Weights of a small transformer language model.
Architecture: RMSNorm before each block, rotary positions, no biases in attention or MLP, normalized queries and keys.
Training: a variant of Muon for these matrices, 9443 steps.
MLP neurons of a small language model. Each row is named by its layer, matrix (gate and up: input weights; down: output weights) and neuron, and shows model dimensions 0-63. Each number is 128 + 32 x the weight over its row's rms, rounded and kept within 0 to 255. A neuron's up and down rows have the sign that makes its largest values positive.
After each neuron's rows, "fires before" lists the tokens most often just after its 100 highest values on Wikipedia text that the model never trained on; "fires on" lists the tokens most often at its 100 highest values on Wikipedia text that the model never trained on. A number after a token or word is its count.

L8.gate405 [109  84 139 130 123 114 147 177  97 105  94  72  79 132 140 121 105 144 133 128 142 134  98 129 176 171  69 120 150 158 137  68 125 107 143  96 111 122 153  67 185 118 135 104 121 140 133  79 120 125 144 128 118 102 136 143  95 152 138 163 123 134 138 155]
L8.up405 [140 144 153 134  71 167 143 117  81  97  86 101 185 127  78 137 118 116 173 118 156  63 121  83  76  80 150 114 233 142 164 130 111  98 145 102 129 110 192  92 154  99 152 137 108 140  77 147 154 157 127 112 174 151 130 125 108 157 132 111 122  80 131 162]
L8.down405 [102  81 170 120 136 135 169 111 131 143  99 146 183 132  92 143 149 196  59 144 117 111 141 142  87 169  96 135 127 115  89 121  90 130 127 109 142 107  92  96  75 205 101  91 138 152  80 107 136 121 111 117 180  97 142  92 130  69 115 146 109  95 134 126]
fires before: "her" 52, "n" 10, "\n" 9, " " 8, "i" 4, "on" 4
fires on: "t" 40, " |" 17, "ot" 14, "ig" 9, "ag" 7, "ant" 5

L10.gate281 [135 137 126 164  72 108 165 103 136 112 118 175 134 161 103  33 150 143 104 125  86 140 128 149  72 120 180  73 116 113 124 126 145 125 138  95 133  90 112  80 124  61 128 160  69 134 116 104 136  89 134 163  69  90 126 161  86 167 175 125  79 126 166 114]
L10.up281 [ 87  83 126 166 127 116 126 145 184 126 104 117  93 112 168 173 154 132 124 117 167 218 154  97 115  93 117 168 148 143  68 132 154 154 113 125 147 114  89 110 100 141 158 141 131 150 170 150 136 147 138 112 155 165 100 101 151 125  56 176 136 117 134 121]
L10.down281 [197 118 158 149 140 151 108 115  73 177 156 128 127 151  88 132 101 145 153 125  95 114  80 104 108 107 140 147 115 135 166 125 120 131 111 102 115 134 137 142 144  99 112 152  76 165 162 136  77 134  95 101 126 154 146  72 111 130  85 103 132 143 164  78]
fires before: "1" 18, "2" 17, "0" 13, "3" 9, "9" 9
fires on: "2" 39, " " 34, "1" 26

L2.gate69 [164 115  77  80 168  92 175 181  89  86 103 156  61 148 119  81 118 150 145  88 144 134 147 156 167  86 106 127 144 134 115  73  85  82 141 129 158 112 162 123 131 180  98 111 127 108  81 101 143 134 125 137 170 109 122 190 119 146 150  74 135 112  82 125]
L2.up69 [101 175 139 105 119 114 108 142 115  83 147 130  78 101 132 132 107 152 157 115 151 108 172 119 125 151 162 151 149 148 207  63  94 142 107 139 118  93 113 171  91 109 148 169  81  55 150  98 183 122 138 153  81 179  65 195 119 186 129  98 109 120 117 145]
L2.down69 [142 144 160 151 178 101 132  98 103  92 110 127 164 160  92 109 124 100 117 149 156  27 160 115 169  88  88 135 155 159 131 151 166 175 129 138 161  90 118 171 189 199 117 145 114  92 151 167 209  97 173 176 127 159  72  86 119 132 127  89 106 120 109  85]
fires before: "et" 11, "u" 11, "es" 8, "on" 8, "ist" 7, "ing" 7
fires on: "r" 41, "at" 26, "re" 17, "e" 7, "ag" 4

L8.gate368 [151 111 129 169 146 111 158  98  63 173 181 121 110  56 125 139 212 145  83 145  91 119 126 113 122  84 113  79 106 126 158 111 112  79  88 115 107 121 113 140 118 121 113 158 164 110 168  56 187 138 154 117 177 109 168 111 142 159 128 138 149 112 162 123]
L8.up368 [118 139 139 113 132 167 116 142 143 134 143  74 166  74 116 118 144 158  97 156 109 153 148 131 145 176 102  68  96 161 151 170 141 101 122  82  85 117 141 190  87 132 138 102 170  94 112  93 109 138 178  88 120 170 142 164 182 152 146 152 134 137  91  96]
L8.down368 [127 167  94 121  98 117 209 197 154 166 172 116 138  49  94  99 169 149 150 120  84 145  86 116 163 117 109 134 129 156 135 192 146  87 119  82  93  95 146 125 126 153  89 139 122 123 116 111 145 173 203  88 146 124  80 112  98 135 177 160 117 131 123 139]
fires before: "ow" 70, "e" 4
fires on: "n" 40, "l" 31, "s" 17, "c" 4

L10.gate126 [119  94 159  85 154 147 128 157 142 158 175 130 162  80  59 164 135  73  73 135 109 102 149 163 142 162 129  98 135 172 191 139  76 113 105 111 131 175 174  98 161  89 100 128  87 167 126 128 129 121 136 119 128 174 140 143 185  89 148 130 145 158  82 139]
L10.up126 [130 135 164 121 132 126 128 116 122 109 120 124 134 121 151 168  88  75 106 146 118 124 140 156 129 156  64 128 123  90 203 135 113  81  89 141 147 101  91  36 124 212 199 163  96 143 146 196  97 124 136 143 108 205 161 136 195  84 123  89  81 171 115 109]
L10.down126 [114 118 102 181 122  96 103 187 149 111 187  80 118 156 150  92  58 115 115 143 160 191 128 163 124 134 167 155 142 159 145 157 114  95 150  91 150  94 116 177 156 147 107 100 121 132  96 122 127 131 175 136 126 171  81 164 167 139 104  91 113 178 123 106]
fires before: "l" 20, "y" 15, "i" 9, "g" 8, "ak" 7, "f" 6
fires on: "el" 28, "an" 14, "f" 11, "ub" 10, "ar" 9, "e" 5

L3.gate256 [132 184 204 102  93 107 127 165 155 131 116 154 129 115 114 165 159 131 125  70 159  95 135 124 151 145 111 142 165 129 119 138 132  82 143  40 125 120 151 172  83  83  99 111 132 172  77 121 162 150  93 143  78 111  58 125  53 182 163 116 183 128 168 130]
L3.up256 [109 122 168 139 135 156 168 153 165 143 163  76 217 132 159 155 129 149 134 162 104 167 106 171 118 132 165 155 121 184 201 166 205 137 172 143  73 129 136 117 138 136 136 101 140 151 107  90  96 154 122 134 150 126 139 106 168 134 109 116 137 157 180  85]
L3.down256 [119  87 139 131  80  94 143 114 153 212  66 145 132  99 129 148 147 125  98 137  74  80 133 163 141 140 202 158 165 117 165 137 136  91  93 140 123 146 144 152 115 160 189 139 127  93 123 123 186 150 112 115 114 180  83 135 123 103 150 129  71  81 173  85]
fires before: "g" 17, "er" 12, "e" 9, "p" 8, "ro" 7, "ers" 6
fires on: "n" 35, "m" 31, "u" 28, "et" 6

L3.gate371 [168 134 101 102  61 101 100 153 123 167 104 104 149 184 125 177 155 147 117 121 108 157 159 108 112 124 127 220 164 151 105 168 144 148 133  97 164  99 142 122 145 126 141  87 120 176 101  98 135 110 151  56 153 132 141 120  87  97 126 169 129 105 148 119]
L3.up371 [100 137 133 173 144 125 101  92 165 178 107 142 146 182  91 121 122 139 121 101  99 100 154  17  87 134 160  78 125 161  87 149 156  78 167  68 119 155 154  90 134 174 120  98  90 171  90 166 119 107  50 102 141 144 166 146 148 159 181 175 119 152 112  37]
L3.down371 [194 219 108 140  55 118 152 108  72 111 149 138 148  94 115  88 139 121 128 107 113  67 164 116 152  91 130 145 118 115 127 144 112 139 150 163  93  89 104 165 139 128 204 122 107 157  78 130 181 143  72 106 109 160 141 106 111 155 163 151 194 115  86 131]
fires before: "am" 25, "b" 17, "ur" 13, "m" 9, "u" 8, "ed" 4
fires on: "i" 31, "ot" 25, "il" 21, "at" 17

L10.gate438 [212 108 138  50 131 160 114 214  95 139 118  86 130 163 121 127 158 135 113  95 138 133  92 170 124 101 131 108 112 161 150  96 129 116 111 130 140 132 125 155 137 142 141 154  97 125 130 134  94 126 119 148 165 183  84 154 155 108 109 200 111 114  97  88]
L10.up438 [129 171 166 162 120 120 139  98  90 161 117 148 162 172  60 123  91 147 138 173 100 104  91 141 164  72 144 105 147 117 200 162 177 101  75 101  64 167 143 177 109 132 111 138 103  98  79 173  92  64 125 115 114 141 116 132 167 135 191 109 107  92 166  72]
L10.down438 [150 114 127 119 164 101  95 107 191  96 104 110 124 107 141 110 128 154 121 123 172 111 202  66 127 115  53 152 196 126 131 169  94 166  79 142  93 118 131  83 124  81 130  83 141 121 116 133 146 124 126  22 136  83 152 123 104 144 109 165 136  70  90 148]
fires before: "er" 23, "u" 10, "en" 7, "v" 7, "s" 5, "ic" 5
fires on: "d" 27, " and" 12, "id" 7, "e" 7, "r" 6, "est" 6

L5.gate173 [137 100  69  78  51 117  94 158 131 100 150  92  73 146 120 120 101 150 103 167 122 168 115 151 203 114  72 123 126 131 123 190  97  96 127 106 144 111 142 135  90 132 111 155 116  76 113 138 120 137 173 162 110 122  97  96 100  95 169 105 175 149  73 162]
L5.up173 [197 153 139 108  99  85  91 114 149 164 180 120 111 134 160 130 104 184 142 128 135 153 146 181 133 146 166  88 131 115 145 136 118 157 133 131 135 152 121  87 123  96  68 125 116 154 143  88 104 113 135  97 166 137 140 137  70 150 144 103 199 130 101 115]
L5.down173 [ 92  69 137  77 137 113 193  93  45 190 138 124 151 114 125 111 118  81  75 139 142 159  60  94 112 113 143  83 110 157 148 148 120 173 132 117 142 107 138 101 197 133 116 114 126 105 164 120 122 117 113  84 142 174 102 137 135 137 161 128  94 171 113 123]
fires before: "e" 24, "s" 15, "es" 9, "em" 5
fires on: "am" 28, "al" 13, "ag" 12

L8.gate236 [ 90 177 145 157  80 104  77 112 160 114 158 138 174 111  92 153 160 177 135 156 162 140 161  97 109 116 118 117 163  71 101 140 157 139 138  82 215  64 144 188 123 102 152 109 146 117  92 146 171 121 162 111  81 132 102 163 158 139 137 120  97 115 161 199]
L8.up236 [134 164 201  85 148 127 163 147 122 103 136 171 168  60 164 139 122  89 111 148 111 141 112 147 138 115 118 138  79 130 105 147 149 155 125  97 114 108 144 157 153  88  46 114 113  96 192 163 136 175 177 138 168 105 140 137 136 124 139 142 151 119 133  79]
L8.down236 [110  84 193 127 131  86 134 112  65  88  89 174 106  73 142 108  82 175 145 121 174  97  78 163 153 159 163 101  74 129 185 137 152 143 135 143  96  48 200  85 149  97 108 134 145 107 149  98 170 129 139  53 137 153 126 175  99  27 171 158 101 132  76 114]
fires before: "t" 42, "h" 14, "z" 5, "ic" 5, "g" 4
fires on: "igh" 19, "ac" 14, "ul" 13, "i" 9, "if" 5

L9.gate412 [179  74 177 137 119  74 105 124 166  51  93 156 121  91  81 131 124 126  90 174 141 116 128 114 139  98 135 130 110 135 112 102 140 152 130  68  56  91 117 158 136 131 152 117 114 157 141 184 123  84 140 129 118 114 116 189 105 101  99 159  72 136 153 126]
L9.up412 [136 118 138 126  88 151 190 159 121 107 156 162 124 168 131 168 121 130 122 132 100 141 177 100 139 103 103  92 180 105 170 179 117 103 109 157 142  83 168 150 134  94 127 116  84 105 110 151 168 154 147  81 122 120 137 119 122 199  89 176 127 126 148 130]
L9.down412 [190 114 140  73 132 172  56 106 122 120  75 138  84 126 113 115 186 123 155 120 126  98  93 129 201  87 139 175 143  78  95 129  64 106 121  68 124 168 123 114  85 120 100 104 125 172 107 155  99 122 101 107 142 108 106  99  58 178 133 137 117  91  99 128]
fires before: "ct" 18, "en" 15, "u" 15, "ed" 10, "st" 6, "ir" 5
fires on: "u" 25, "re" 15, "p" 14, "v" 10, "ig" 9, "id" 8

L5.gate299 [147 110 160 114  94 124  94  72  71 121  87 120 133 159 181 176 140 134 104 119 180 165 124 195 152 103 113 138 119 136 175 153 119 101  59 123 103 120 171 109  99 147 115 149  96 153 118 123  55  98 150 137  92 141  71 130 101 157 165 140 106 148 114 123]
L5.up299 [162 114 168 164  95 144 109 129  69 134 150 133 130 125 178 128  52 103 153  77 181  97 138 194 139 106 114 180 116 173  96  90  90  80  61  83 143 112 108  95  97  56 138 101 124 186  97 118 167  93  99 128  93 141 137 133 107 137 117 134 115 119  95 118]
L5.down299 [121  73 110 147 145 116 167 113 139 120  72 110 167 171 170 146 131 118 183 152 133 108 101  76 135 152  14 105 130 151 172 153 128 110 129 143 108 103 150 154 139 109 113 175 124 144 143 124 139 171 146 112 173 177  88 129  57 126 121 124  62 155 158 119]
fires before: "e" 39, "u" 14, "es" 8, "o" 7, "on" 6, "h" 5
fires on: "ag" 93

L7.gate194 [ 77 132 151 102 102 132  82 153 106 101 110 185 100  88 109 191 157 160 113 145 111 111 104 160 144 113  97 108  98 120 140 146 165 160 107  69 174 105  84 146 134 120 162 101  90  88 105 157 139 122 154 116 118 131 160 149  96 140 152 136 150 170 132 136]
L7.up194 [105 137 206 143 146 118 202 103 164 134 159 122 130 110 179  86 131 110 149 125 161 113 118 115 108 180 146 110 191 181 154 162  48 113  93 141 126 154 206  53 136 151  80 135 164 183 116 166 131 177 114 129 173 136  83 125  95 202  98  98 115 115 157 128]
L7.down194 [172 115 101 135 106 124 109 129  71 100  83 163 155 179 126 120 175 150 108  90 111 173  90 116 128 180  91 216 118 168 151 146 155  90 137 125 152  89 149 107 150 109  51  92 132 168  98 118 146 139 147 137  51  78 196 136 111 140 117  78 148 188  70  68]
fires before: "\n" 100
fires on: "==" 79, "===" 21

L7.gate321 [ 90 151 131  86 110 158  62 129 183 146 176 139 129 145 135 123 194 104 123 128 168 140 108 103 125 131  83 126 142  75 115 108 116 150 102 103  84  78 101  96 175  97 241 164 110 128 153 185 129  94 144 148 139 125 146 126 128 131 107 146 100  99 171 117]
L7.up321 [ 64 122 116 109 136  95  93 157 227 142 175  60 114 148 147 152 113 141 119  99 102 121 124 122 122 152 103  75 104 115 192 134 102 184 165  82 116  93  98 118 108 143 118 144 105 108 158 148 136 111 111 171 164 125 136 176 160  76 166 159 207 161 104 115]
L7.down321 [170 164 143  89  97 208 131  69  86 179 123  92 106 142 104 104 136 114 187 146 135 134 122 178  97 134  72 141 102 163 139 101 157  58  72 128 122 120 162 155 202 174 125 110 125 120 135 144 175 104 126 115  73 143 104  70 129 111 117  89 125 102  78 106]
fires before: "h" 51, " " 8, "ip" 5, " (" 5, ")" 4
fires on: "ic" 55, "i" 11, ":" 10, "ay" 10

L12.gate148 [149  89 135 104 112 118 101 118 121 175 107 152 108 158 110 164 157 111  95 122 126 118 114 105 137  82 156 143  97  85 180 195 149 130  53 101 163 146  99 128 140 199 110 207 122 108 111 113 117 139 142 112  79 128 111 140 144 197 112 197  77  94  92  50]
L12.up148 [ 94 159  67 162  95 102 155 134 138 178 187 137 125 102 153 196 144 172  94 116 180 201 152 147 107 134 166 173 181 120 124 122 111 133 137 102 113  95  89 115 141  89 142 135 208 149 117  97 121 104 127 158  83 149 115  92 103 189 123 148 190 132 171  75]
L12.down148 [101 102 208 133 115 151  90 127 117 217 153 180 114 105 128 138 143 107 125 112 139  90 177  58 109 122 160 176 132  69 124 154 117 133 199  71 121 207 141  74 142  93 105 170 114 128 123 111 150 125 104 114 106  79 101 151 135 148 151 149 167 108  62 121]
fires before: "1" 19, "2" 11, "3" 7, "6" 7, "4" 6, "7" 5
fires on: " " 72, "–" 9, " e" 8

L14.gate121 [162 114 178 118 150 132 109 154 115 181 112 127 120 127 154 169 111 156 165 130 122 142  68 111 218 154  99 162 116  95 154 132 115 163  65 181  95  88 153 189 164 117 199 138 113 128 133 118 128 146 160 122 111 161 132 178 133  74 168  78 154 143 137 143]
L14.up121 [ 93 124 154 111 149 105 141 125  44 137 129 148 162 113 158  82  91  88 146 176 115  93  73 165 168  97  67 155 127 111 196 166 120 121 104 175 136 121 148 120 167 175 173 141 136 120 172 111  89 124  87 131 100 106 124 107  70 105 121  73 157 142 133 137]
L14.down121 [148  95 114 166 134 131  70 147 119 104  92  56 156 130 101 143 113 110 199 156 138 141 121 111 138 132 150 192 127 116 154 105 136 172 169 180 143  93 165 136 123 141 124 155 122 152 143 187 123 164  83  99  98  81 172 138 166 143 137 101 144 124 155 143]
fires before: "k" 13, "ent" 10, "ad" 10, "l" 8, "em" 8, "is" 7
fires on: "ar" 43, "ec" 30, "ro" 9, "e" 7, "c" 6, "f" 5

L10.gate74 [125 127  99  87  97 173 134 145 127 159 125 116  70 158 131 133 111 105 157 118  74  92  89 164 120 100  98  87  88 150 138 103 109 128 152 159  63 183 125 127 167 156  92 117 195 176 112  94 186 168 152 143 127  88 123 166 134 118 102 109 111 170 172  62]
L10.up74 [161  68 145  60 140 120 147 107  94 190  95  88 122  83 140 128 106  91 148 138 113 140 149 121 145 142  94 129 114 201 108 101 120 103 179 106 134 142 160 119 107 135  90 142 211 107 110 194 144 185  90 114  71 139 147 190 200 140 154 122  80 130  80 164]
L10.down74 [ 77 125 198 122  91 135 191  78 169 153 100 116 159 122 133 193 121  64 104 110 117  83 170 122  65 140 167 123 113 127  66 157  97  96 159 104 129  99 135 125 115 155  91 140 129  62 150 158 143 112 174 123 120 148 166  90 140 190 172 152 139 140 120 100]
fires before: "en" 33, "al" 12, "ed" 8, "le" 6, "o" 5, "s" 4
fires on: "t" 24, "ion" 15, "r" 13, "l" 7, "e" 7, "s" 6

L10.gate469 [156 128 137 127  84 158 109 100 134 147 128 150 164 129 115 155 186 188 110 100 119 156 141 147 129 167 107 166 134 135 149  86 130 125 138 119 163 143 120 160 185 148  63 137  73 140 115 108  77 121 174  90 181 132 132 181 121 165 111 133 124  86 181 139]
L10.up469 [129 122  86 110  92 149  78 129 110 168  96 157 101 104 113  86 156 130 118  92 131 140 159 167  97 117 119 162  94 241 123 137  90 134 169 142 109 127 166 114 172 109 126 107 136 182 149  83 162 136 129 135 172 125 136 168 193  89 116 189 114 126  84 141]
L10.down469 [184 126 117 144 119 117 128 166 111 135 166 151 152  78 159 122  90 102 116 173  83 196 143  86  68 127 163 132  69 172  68 132 120 104 132 130 138 197  98 141 168 153 106 141 116 113 122  58 145  93  93 120 154 165 156 129 158 159 151  75 159 138  87 153]
fires before: "u" 16, "ed" 14, "ur" 7, "iv" 5, "-" 5, "ing" 5
fires on: "at" 20, "ain" 19, "k" 8, "t" 7, "il" 7

L4.gate284 [129 138 101 109  87 135 164 125 161 158  98  74 185 175 106 216 155 111  83  91 161 175  80 167  73  85 164 115  95 117 194  95  82 146 148 144 164 137  72  97 125  90 152 171 130 128 191 130 179  53 181 131 128 136 114 119  97 120 142 153 143 104 116 160]
L4.up284 [145 132 111 103  92 111 123 129 153 117 109 124 146 183 159 112 100  94 112 147 126 135 100 141 128  87  90 150 105 120 129 136 110 163 130 122 152  78 104 133 151  94 156 113  64 108 167 172 184  78 106 142  58  87  74 106 134 123 112 167 127  65 143 108]
L4.down284 [145 114 115 177 171 152 171 117 154 146  79 147 139  88 167  76  98 106 149 115 135 122 132  86 118  85  99 166 121 117 105 176 153 120 130 130  99 120 126 134 111 125 146 109 149  93 203 119 142 137 170 131 103 151 133 107 169 126 167 123 155  90 117 180]
fires before: "t" 42, "i" 7, "n" 7, "on" 6, "th" 5, "b" 4
fires on: "igh" 46, "h" 9, "y" 6, "c" 6, "if" 5, "her" 5

L9.gate248 [109 100  99 185  84 131 124 118 116 149 112 126  96 107 118 167 210  71 113 118  77 103 152 138 135  88 142 101 128 116  76 121 162 135 137 143 139  60 106  90 139 130 125 109 106 148 113  89 123  72 167 118 100 104 106  86 137 139 130 136 144 169 161 100]
L9.up248 [160  89 116 122 102 158 113 126 150 125  84 110  53 177 157 124 141 120 149 219 172 148 104  46 134  97 168  77 106 140 150 119 103 140 110 132 147 133 123 148 123 102 142 166 134  97 100 116 153  93 174 141 113  97 126  87 170 159 124 114 143 130 128 129]
L9.down248 [156 127 182 150 101 139 114 123 105 146 120  42 176 121 115  91 200 127 163 145 137 147 127  92 130 111 128 148 171 124 116 143 140 165 182 153 109 160 105 129  79 107 137 125 134 107 131 128 102  74  68 112  62 157  94 116 151 165 178 113 122  91 124 132]
fires before: "{" 26, "2" 10, "as" 10, "3" 4, "9" 4
fires on: "$" 35, "^" 24, "_" 22, "le" 10, "£" 4

L9.gate448 [130 112  98 159 155 190 102 125 165 178 106 144 205 105 143 158 126 117  95 124 184 226 107 134 172 107  96  89 136  75 164  91 142  90 151 129 176 108 101 153 128 135 201 136 128 121 108 122 135  97 137  97 157 166 127 111 111 172 109 168  99  97  93 122]
L9.up448 [111  85 126 165 205 114  99 149 105 133 103 122 166 140 147 152 115 143 144 115  85  92 131 103 145 115 140  60 149  76 153 128 155 119  66 137  90 178 140 129 163 140 107 142 137 114 127 173  94 128 102 141 103 127 119 151  96  69 170  74 165  76 138 130]
L9.down448 [137 175 176 119 131 198 105 137 148 116 155 137 179  75 173 104 173  29  72 157 163 128 134 184 142  98  94 107 120 115 164 126 139 136 103  70 143  78 184 113 168 140 134 127 111 112 121 113 169  52 118 122 170 144 122 187  81 155 159 145 106 171  76 138]
fires before: "|" 64, "y" 12
fires on: "\n" 80, "r" 13, "d" 4

L8.gate5 [ 46  80 187 139 120  90  58 187 128 142 145  87 113 117  86  68 140 120 161 104 136 200 114  74 101 170 108 134 168 116 120 121 165 117 129 123  87 106  98 117 108 143 124 138 112 185 128 146 176 132 122 132 101  95 145 117 145 173 125 110 146 160 179 119]
L8.up5 [107 167 150 158 124 118  64 117 126 169 146 190  79 127 123 132 149 159 170 132 105 197 133 170 158 129 164 156 119  70  88 124  96 146 111 170  94  83  80 122 121 112 117 140  84 138 175 184 171 118 139 106 125  96 161  97 140 158  79 133 159 169 119 166]
L8.down5 [103 157  70 151 155 113 133 103  96 145  88 141 148 173  90 125 168 190 120 101 100 104 102 138 147 155  99 152 110  98 133 140 134 151 165 158 153 114 154  87 121 177 143  91 130  64  91  68 129 144 175 141 123 158 143  58 166  65 101 157 125 180  95 168]
fires before: "e" 42, "b" 9, "an" 9, "am" 4
fires on: "i" 45, "ri" 17, "os" 11, "es" 7, "e" 6, "ou" 5

L2.gate160 [162 163  73 135 214 145  97 138 145 148 111 103 120 132 148 155 118 108 127 184 115 103 133 112 180 148  80 146 173  68 154 106 126 170 120 125 130 130 136  68 119  74 171  90  96 107 213 145 106 166 144  80 117  82 143  76 134 107 126 150 136 142 149  90]
L2.up160 [160 102 104 118 105 101 132 143 176 181  86 124 107 177 139  39 104 145 109 121 163 109 100 125 146 126  89 121 170 132 105  57 120 141  91 142 101 148  73  80 117 181 116 176 145 132 119 145 112 128 102  72 134  93  89 157 107  83 131  97  66 144 154 104]
L2.down160 [104 116 118 131 161  79 186 196 140 162 144 111 182 133 120 141 104 127 124 137 132 140  63 103 155 109 146 177 122 119 109 133  76 174 190  89 102 190 192 131  82 130 112 103 118 121 118 118 184 139 131  47 135 136 152 108 171  84 149 111  79 110 121 154]
fires before: " " 76, "d" 5, " he" 4
fires on: "," 72, "il" 16, "he" 5

L9.gate101 [184 107 120 142 126 116 144 135 204  88 100 122 134 103 156  98 154 149  86 141 146 139 102 114  74 126 103 165 157  69 140 133 196  73 141 116 111 161 134  55  66  79 127  82  99  92 157 108  42 158 151 115 142 109 135 106  92  96 125  87  77 128 154 162]
L9.up101 [ 89 152 133 148  90 168 127  97 129 126 154 199 132 100 122  94 101  86 155  94 112  26 186 160  85 131  90 115 145  95 103 113 117 154  53 144 114 116 146  74 179 165 175 144 116 130 134  83 142 120 130 155 125 130  89 135  89 137 131 143  70 176 176 146]
L9.down101 [138 112 178 145 112 138 146  87 191 144 128 124 134  94 141 134 182 117  82 111 148 147 144 145  67 171 121 126 179 120 129 108 104 149 142  71  89 168 160 124 154 150 109 142 129 104 138 132 114 158  62 143 160 124 129 115 138 111  94 164 157 142  74 147]
fires before: " " 80
fires on: "," 78, "N" 13

L7.gate45 [113 132 136 122 206 138  74 130 126 159 151 146 151 221 102 197 140 149 143 116 149 128 100 120 132 171 130 165  87 123 149 142 121 114 165 157  97  64 118 164 118 101 141 144  91 123 136 113 188 123 126 172 132 160  90 136 127 140 169  99  96  46 156 126]
L7.up45 [ 78 149 127 187 149 137 147 111 138 137 137 136  81 143 134 119 126 154  95 120  98  82 157 102 140 181 113 132 131  90 151  81 125 140 121 116 183 148  98 114 126 119 130  83  74 160 110 122 196  57 143 169  73 130 144 168 143 154 105 143 137 126 150  97]
L7.down45 [177 185 117 164 115 175  76  64 144 123  72 148 144 141 140 125 116 195 118 149 118 119 114 125 119 132 103  58 105  97 126 174 182 140 112 119 130 199 117 162 102 142 129 163 130 133 124 121 113 144 115 167 109 102 181  48 169 104 130 118 140 126  76 141]
fires before: " " 39, " (" 11, ")" 9, " of" 4, " a" 4
fires on: ":" 27, " of" 16, "i" 11, "}" 8, "m" 7

L2.gate339 [ 97  92 113  83  82  84 120 139 131 154  76 119 116 127 122 147 144 135 183  94  77 108 142  99  36  60 146 171 116 174 115 133 155 129 146 194 126 135  56 122 117  72  56 143 194 113 155 128 197 124 132 135 148 126 123 143 131  75 121  88 131  96 119 137]
L2.up339 [ 75  92 150 122 111  78 131 148 201 171 138 147  97 141 152 172  86 130 117 170  99 155 153 146  96  90 103 181 108 149 127 103 135 132 149 129 107 106 136 142  81 149 126 176  71 120 189 155  82 133 177 113  92 101  87  98  97  67 176 170 105 114 124  96]
L2.down339 [102 158 100 126 110 162 165 140 167 138  88 168 180 157 112 113  70 162 181 152 121 120 120 139 137 110 137 111 164 144 132 145 173 106 128 114 142  80 201 144  87 100 120 164 144 151 183 162 108 144 150 114 129  73  85 132 112  43 124  93 172 121 143 127]
fires before: "t" 46, "n" 13, "th" 6
fires on: "igh" 50, "our" 24, "4" 14, "#" 7

L7.gate133 [169  85 135 149 191 150 125 130 175 165  74 118  94 187 130 130 132 182 144 181  95 185  77 114 148  84  81 110 109 145 119  84 153 120  90  97 149 189 183 154  78 122 112 108 120 125  79 174 107 112 130 111  90 114 206 109  86  87 117 177 113 135 157 187]
L7.up133 [122 117 146 132 134 193 156 126 127  77  89 122 135 101 111  82 115 136 104 140 128 139 176 148 119  66 107 130  81  65 135 200 141 106 132 119 148 128 123 157 147  91 108 138 134 131 130 222 175 144 111  73 130 125 123  97 133 156 174 124 146 158  63 142]
L7.down133 [210 140 117 126 146 117 120 116 141 158 121  97 162 163 117 151 167  60 130 154 109 111 131 210 158 146 136 161  63 136 132  98 155 121 115 129 122 147 137 185 133 163  63 147 153 148  86 111 164 106 126  96 148 163 116 123 161 127 167 138 177 120 114  99]
fires before: "u" 49, "it" 16, "er" 7, "ess" 4, "ed" 4
fires on: "d" 76, "r" 14, "id" 7

L10.gate244 [111 113 137  96 155 176 138 108  96  83  51 114 157 123  96 141  82 125 186 133  94 144 110 154 130 153  94  70 130 198 162 116  97 142 196 130  98 179 122 143 123 176 122 147 102 107 122  71 149 116 158 177 151  99 138 102 216 106 148 129 105 150 124 146]
L10.up244 [156 112 104 156 124 127 127 106 158 112 149 112 134 204 160  89  98 147 114 141 136  68  29 129 161 127 138 165 112 139 198 160 103 119 106 140 140 174 120 141  93 207 135 137 105 147  81 164 111 126  61 120  86 153 156 101 159  66 114 132 121 119 126 138]
L10.down244 [189  88 138 172 140 154  95 113 141 105 118  88 103 133 102 126 196 165 130 148 164 157 134 110 140 172 198 151 174 101  87 115 116 145  81 114 125 154 132 117 121 169  82 153 162 110 134 158 130 163 134 142 130 140 117 142 155  86 155 140 135 145 141 181]
fires before: "s" 32, "g" 8, "i" 7, "ter" 5, "ad" 4
fires on: "is" 20, "or" 13, "an" 11, "e" 8, "ar" 8, "un" 5

L14.gate398 [157  51 147 162  77 133 152 142 123 107  91 110 101 128 137 134 145 134 111  99 132 182  89 148  81 143 128 132 175 149 197 201 113 177 125 118 158 103  77 111 145  93 109 104 131 152 155 133  91 106 175 157 198 177 139 183 149 104 151 175 139 191  93 187]
L14.up398 [109 128 112 140 101 123 175  67 113 169  96 154 131 101 210 197 138  96 156 159 132 209 123 152 150 122 119 101 175  83 107 151 104 109  57  67 113  97 106 124 197  83 157 136 129 167 122 162  94 130 206 153 135 107 114 136 118 143 119 159 114 163 141  98]
L14.down398 [ 69 106 180 162  76 110 240 144 168 175 129 151  61 169 169 134 117 139 165 144  96 105 164 150  67 130 120 220 148  90 123 110 120 151 156 110 110 115 155 139 124 111  97 123 169  73 122 138 107  79 140 101 145 109 137 162 106  91  58 110 137 150 147  98]
fires before: "y" 71, "ies" 12, "i" 4
fires on: "an" 26, "r" 21, "ur" 14, "ar" 8, "c" 7